config.toml
num_hidden_layers = 12
hidden_size = 192
num_attention_heads = 6
num_key_value_heads = 1
head_dim = 32
intermediate_size = 768
vocab_size = 2048
hidden_act = "swiglu"
norm = "rmsnorm"
norm_place = "pre"
norm_eps = 1e-06
positions = "rope"
rope_theta = 20900.0
rope_fraction = 1.0
qk_norm = false
attn_scale = 0.177
bias = "none"
tie_word_embeddings = false
parallel_block = false
init = "orth"
init_std_qkv = 0.035
init_std_o = 0.0434
init_std_up = 0.05
init_std_down = 0.05
optimizer = "muon_variant"
learning_rate = 0.00929
beta1 = 0.95
weight_decay = 0.0
lr_head = 0.00872
max_grad_norm = 2.0
warmup_steps = 200
schedule = "wsd"
decay_fraction = 1.0
decay_shape = "square"
final_lr_fraction = 0.05
batch_tokens = 131072
max_seq_len = 768
doc_mask = true
train_tokens = 447400000
max_steps = 3414
dataset = "wikipedia_en"
MLP neurons of a small language model. Each row is named by its layer, matrix (gate and up: input weights; down: output weights) and neuron, and shows model dimensions 0-191. Each number is 128 + 24 x the weight over its row's rms, rounded and kept within 0 to 255. Numbers have three digits each. A neuron's up and down rows have the sign that makes its largest values positive.
After each neuron's rows, "fires before" lists the tokens most often just after its 100 highest values on Wikipedia text that the model never trained on.

L5.gate271:150158138104152155100167162120135114118123051112125160143090141076102163103162083117124131123149150123131151148150092111151149064124151105165108143125104104130089114102158128134111164127136109135124132122125122136155116131121165125091133169123129128193155160110098132163077112140128086108125135141144159132065126160116133148133111121117123134166101111152108166142129117113123125148150138097149138119085132149094122162126130102122083131136121115123126122102080095142119107124107134128159138172133112147191168127082125113114128177136168119133142125130106124159097137150136130116
L5.up271:123130123141098122122144129076149135129168127099125145156171151130136129136159142142151131090111188111136138073100144068115108104119146159152111189117134105144103118152107124185160125158145115133144159145129145136167139116120125152102112123120134173185128147134111107156135151131138144136122134122128145126136123127146132141145163135093142106155090145147142197130136132138144161117129090109107172164107157109126102164145116111117100123152116158117133130147134101131118157109127120143160128204135142121139153125170097142112168175111078132105155116163158127171158091134097133137
L5.down271:131137100147141106103119118114155140086158162141132133125169108147150096100140121148112130122124135094117146113148123071113184119125123113146095149120126183113148113120158140116154116136111130162097116113128147154141155189134118161100141105142151159159189118107139087159129162092119170101098149110170136170123069069106130156206147126134151127131115146147137145139137115105136176145121107092135141155131124108159117110100118147120117106155142101104121136128108127121138135141143132147150135124117141166156091105148114126110140128115139106163196150152172118126086118106114107114
fires before: "\n", "==", "\n\n", "===", "In"

L8.gate80:156126125112148159099163119146123182144129088115137111155123143172156154123118157109130166165145146156102151116097132115151098092113085125135142067117131105120121137162104084123156129140137106122143124130094152129107148160134133121129142180138138122120112110137121119137141072112124139163139107141111146177114152108096152112126143085149093098106100168122174131112171162101150094105142141082171081122122141077102129129170168139125119120143138143062123145110125153154102146112155161097108141153158142129161188119126125146128129118118108151099123127136155116143125157124102117102
L8.up80:132107103131127120107127161114107122128157134157128121112130140131149162138110124134171105136098133160115165125189123143122120147143096164115071131118146146108144100191132135128131167161098130127178113132122136121101104122130156144137156102114119125129111099092076108173156153166132105124103121082162116106119155121113112146164128107125101101102111084114075151137152096180147135145136113151158123150107133171125137132086108127131109137110125120088093147134168114178136090114097116081132130101141110142133129132104161162104156120148146126113118141126111167073089108162163115165
L8.down80:133125118107099106166125101136146148089126121106139131129119145089151110103126122145142177127126105137126086129132120138141132105150073102115108089144148116156145144168114161079121129111090083178146151132099119122126139094101148132178145126136112170190198167110160160098169153117165124151100116164076131139133124099093111102156102137144082119139107172130120114091146110144096103155115116127129137149174105092125154109118145129143111155173142104136136101120113143109138153150080110140091119162116131171142092129113117137110142148117155148137110098146115120120149127132145115131
fires before: "R", " |", "A", "G", "T"

L5.gate695:154117109166123163128088135104137133142142143099094096166120106124096124107141095102111123125100118085190124147120129090158151117158160134153106077116152154145094106127138116137110156140135105146079129119101126112143129112140138093137129143120152150122136108142158074149110103113130117139126139147151128170133141106140156136137170160127160164175101124122147155102098100143129179149169086119146104098122117072079128126173126095141121145180117118115113087081112075135110117129118124145157127117089103105127129111095157118091145116091120137137136152105132097127115104082137142109
L5.up695:159172143119137113129124095170170126122104139135129160117148123167179114152182127103143079100122108111127132125135153093169157109126146118172122136103163107091108140131092103131158127111103119120186187150144140096121106109169112178128122115109079127137111168097102125146139117102129136103139126134123162109159128118164116109131110124135075134153164130107103136091159126119139136141151083136123147091117142166105148081157136118124154115116125159119121172166148127148133174165112132119100176153136103150111131120144147100122147130081156145100124131113112149132081111107136138134
L5.down695:103130096089151135130137137171107174160163114156119109105151146143122143135113117112132156136163161117116085122131106109108113142088142137161155137128124151136171131113134133132180146121144117154111122134112162132161145145130148109130134117114079131158116084148113153133141075078095159130151138111114111138118153166138181128172106144163117154115133182144103173117152146114142103143116142111154131124146097104149119123099130084162137118106152098116129102137132143136138101119145114136105130135137163118123165150084116189129139130106103136110063175156093165159112170146079107118
fires before: " |", " C", "ate", "%", " V", ":"

L8.gate217:107090120161138133114107183178102106095160085140136095108131155124129137125109131076103162137101122129109126081144075131129127154126094141111136149151148153083127112126114131126112162148132097104140130157118171133147171137115095128152115103131126102128161144146097133161118114132120116116125107065175156120096118136123154106184117088195110176123141123143125134092104123169092136120137150080164085097088119138087143131115113142108089125172104107108148138136136073132136136094147141102132137135109118125111103115120152153116115079148137123138153139110152124106143128131145133139
L8.up217:136117155185085145139091168135146133116147178166111114084134115169136139118165137150145132171080104177117080116138149156142147156162140120122144163099058151142173120162124134121103132164140117100128180134140110102122080082085103096130095138138154147135146122107127116076173123153122102112119150157134139132131138145114124105118094134099109116124148105128136110159141095128096098155099119140174150114119125104149106132116128121131143110146117132114181158134188150097159129113157148131149123108124117107153110122090119098121155105141110147147136147108134115150121104130124117155
L8.down217:078163119170102147141160101104151142121124163142140123137121169126116134141124148081131107103185107113114161171150124109141150122118133105122154138116100137164130173157135153127111102112098136086115134088136138150105128129137129142123128122118134133158131113179091144083157146113153118104147106149082129159142198154120123102103111152114110090134087090112175132099149082103107133140128104101128123148149123136096146128113123114140121070092134165151142103092120067135130114167126140160102123145142136143121134131113098059164127145114122136125111108103147142142154158100114093141
fires before: "-", " |"

L2.gate231:118164162165120114098139134125073130071124118131115129112120125131104127114122163113097101152091132124132111169169122152115114135104150126155119136131161107083110139121133137136109135162143095124102111134116140115112151161156085140122088110133145117161157169085119160114138122110144095165105109149103134149129132109122104115125122175109133119145136118130158161127148128116155092103164087106076139136090153132153105121113144134181138135080111121186083143116081133142106125109135098170126131163116130138145166121122168107135107176143133122093150053126102108161096138105109118099
L2.up231:115139111165137115123110086120150110101081111154107131134145120137174144171161157107086137165105068084163124128128120129095097118128122115133108111134160128133115114058106118112127131118138116125122155123117164140084152103138116118131132138133131145118118101071065151127117107155144115121113111163106115104143126160127082079113091122095167102096159119137124173129126098134102114106136121100114132126101161073173115056148173130120112151126129149156120103151119120133122118090124123173154139152101082116127150120119136139133110166116129134075147134103132132129117148100107119116
L2.down231:126109132154131174124102079088135108094162109105127126138149099104130136144166138124135148122091080119118082122116126145134092132114110140105107120103149150104164107157101119096135124094136158164093124110096155100103126168132147147127066170141141106143111091083133126108131126127144136064091078169116097101160120111119116101102147155143108115124161135086115132093142140099145097129106106117098138186122171084122136109109161144095106114126150110104127092131120152141118146127126122098109117095143111098138114137120127128139124135107132144105115131130100209171133108110105134107
fires before: " "

L8.gate180:094118163119154125115154138118105159115120121163079123135133142115117154113137129129161114114132103127164094148136137118090125157147128166151128090138126112122128131150132110149123079168133078123113150144108155107111128128161082095095147125112127123148137137106108124122107069103094064141178088190131092082146157098107144148132148150153122138144166137102140122176107152148140099168135140099172118129119103109144147104172154146131137137117096131127166149089137135124111150143145149118145174103086137140144130103115101137162151135164129073128129149162156108129137158149139147088
L8.up180:139164135147145106150127120139135162120127181166097111138111168100129119072128121136117122147112107142140127145111156089113134119109113162108111177157114108101113128136117100136132116128125103117105137119108128113089120122111095134054137148110119096149118134063128132149145098155153145132110134154101129137124165139118118145102132178176150150079149125151110099123138141138126159122152145093122115151122083143141106113148103081161149103147147100111113095147156113112123156153110073094149149143116105104180134096167150147166135118138111182150098104108157128155117084138098160153
L8.down180:093126087114164162134120109127161104099131136124129094133096152141140110130124163151120127088135117154126092102129120144129155148091136126126131126123159091122130147176109192124123121123155130168179102156156120101125102133130115115117114140128143100112104118099135121120111101119100139093067091111122085081152127107107133109126119127089086157108155173110153143106107110136153101182129091123127140145152112101145129098149188126123092120119089077172097132121106064132160101112148104155155123136102111103149141141139113160121145139082108130126126155076131129148124138101159138126
fires before: " |", ":", "s"

L7.gate645:137083120102150134129088110110131144139146138135121131083139134093128161130120148107094114151107186079169163149123158116129173098147115119145106174123127140090117140155125160103149108152154097166131153115141148092111113105137094101149131134104115118137161132155107166157118097122149124105144150098068145114103158129116121150140163116130132120114162116180106105127158105136130121094167127108145158127107124100090115099165117096162141126151162164110105111166136145058146141140157119105111119107104150160111107100112153115139141115149140145150146146117152118168151166109130128070
L7.up645:167161140112088112120081119123087102166104118108119118145149133088131112113110178137093146106114115138131127160129146123142129133092103121118132127089125098100099163107146125177122106151119109161137163100121139105138142120161118124104160146119144136105170172143109099104126133161097112094140163153107119148129124143129162111133153120132144102125130155117127157131150155105129119081108151097127155155159156130109108097160160099101180163106140157186112169148139144087140155104142156088135070112116157134100154123101147094141155189118127122121121144156158152144136096149143165135
L7.down645:134132097100142077134158128121143151158114137105180129118103094079127042117176111169142178140146126119147163156126110107120146157082133149115125129119116118104088134117094112100116121136099157160104127139098171129126113134115118126111128140196136126112137155106103138134093104152068147149113155142108142134181126133121126135123140138161095140150142126161130115140082088129160126113156109172121117103150107141156108157132154090100132123085108099136134128089096141114111098165090154099148150116120131103113130165108155115105164137152100151113136154125107139126150133126145118106
fires before: " |", ":", ","

L3.gate316:102085111125120096119119140122167146157100086161142139157126164108157152087155149122133144122162104150134076103145077142133100128152110101141088123142126084125163134079082153157089122129127123191101125155126087146133141137108107112166125129102116133132102151124130101157112143103105134117104125114161160125094169145138088127150109141111142136090102118115128097149137109143145160083119114105153113168117115136163144094115133149105105126112132178101120159141093155120095117121125165161143127152161118157161123093146140110171163128123123155134114136133059104124124106127102134155
L3.up316:131121090195119126147108159114107113127117094101137149131117102148128126130108149133135130135107163126109110129105101118055130139119096098182147153093102095152120148076143084123090161129135097132106108103154085127136107120165136120104128136132142142099130138105132089146132125098131147133134188149126139134108111107140142143187160145130133120132133154179127132128127137085124153142135103083094162108132139091139173140126135130111105132139148134126103156159124151132108131136127139183132143171126129118110168146128094152083170131110125101114102078127103185130158104186122122101
L3.down316:103146154152099161114152191114170157125115163185131093165137139111191128128117129150139159123110134109119113136167170112116120125135133148123142140146155104119156125133103134168134151115124157127136134143159137068123205131103091138131164143148166104131111123162133091100147170131155146130119105161119139124107120135126128120158120146124131099122170120132174109114111139109121110136129107141131150154113134146115165114123129108099136106111189150141140109097126127112141118126154163123141130165133111155177154139138128125163155119098175127129165111140100175124133111112060149186
fires before: "==", "us", "ish", "===", "son", "F"

L5.gate3:092161127149161121088133145104140126124137129130135103109164126152145135118121089135112122120137131086070120096076129090104122141139129132140141140156140104128101103098141121116094109149115116113165181109159103140154140106134148099110141106116093146157143099086129130107142164123119148102139091090079146113126126073110159113129142091083082134158117118126177139141143141154163143141137082132139106187135143116152144108105130139148109114083136146099119095170060137134134147102088153141128103157155118156135111118107119126163154148140149143132175176147119133138157089116137122139
L5.up3:131116160113160096141168137128151144143141120146145111096140160152183153133144116139074106131147130130129169112097087122157132117153086163160141101127145151116091149104168101133108113149118131131116149094165136148146166080099132079108107154114134126133099129110138116122097141122100148100109118121067123085116106110119171137155126110099124087112140093145121139130147130165130158137097075132105096178118165129097137138105126116141139129135144145146084109137083107139096123116096161133130109153119107148151147149086128111148146164169154148142134151140081102115189147111148143134
L5.down3:092153076136122158167100171132145142087128186101094127132140102103127119108149110133114130113095093088108120093119083121126120150124094151124082121143142155127089149094131114144123073149088106142148199121124126133181136150133109116107125122108122140142131133120131125119083151101121144123093082097088118142038105107128126095128117134139078109160153145135139129139138138144126166145103107141134109145151101098150117128098101140146139142133116136131163125108114144094125151123104126135139087164128124116135158134156084120167144116132147132154129156117080141157147100107134132165
fires before: "\n", "\n\n", "==", "The", "==="

L2.gate335:138139129164104127117102112092130152144115084145118155106163111163121125116101104133083135111102121119123122136118099125107107161107133080123126138146181145157115103092088124096116102102156138122138120082113093128126078132120184121097091140126166132093136072140127112129117117202118108105112131135100128151155137172116096154146124126115151117174124113119183133126131118119110140120151130137140141136136137174095105156132133123135132107112128156080093107126140111154099119134107080150141118120091111126187128146155116105118101115170083152106162125122139122123106141123134118047
L2.up335:123116117115141118056102116127106095077119149166127109121109118100091106173145151128108139174115101115137116125145112171122086145096140164121126125128149104114132130167131098125095121122116136130108106156135150122091084148178130118124133131127098147090131110122081183152167155172116119154116139129093137098127131131131112127109136123100149097105119150135095143089138144146150153134087100098164156089110149096090123140150120109104110127096147114084144138122108176126105128137116155086104142136135137160107165155144089167137075126104107099105116135155091174125105122093109119126
L2.down335:115154093112143113108102127121124101105108141156133150134107107113107119125131142107135131192115091108142130139112148157093098143147131160127142098146161141132153122158097088118098075128143152141142121134117117123108108148141118110129150120152087141101135123102090130116179147134145160099144142106156127081149131159100074155141166120142134114102136137084101166121105104102191162152072112122155160111123144107121145135158140112103124134109151126088112139113105141121117138144126118146101146143118147130143161146173047133145091164108110113074133147110078135127121130076098147105
fires before: " "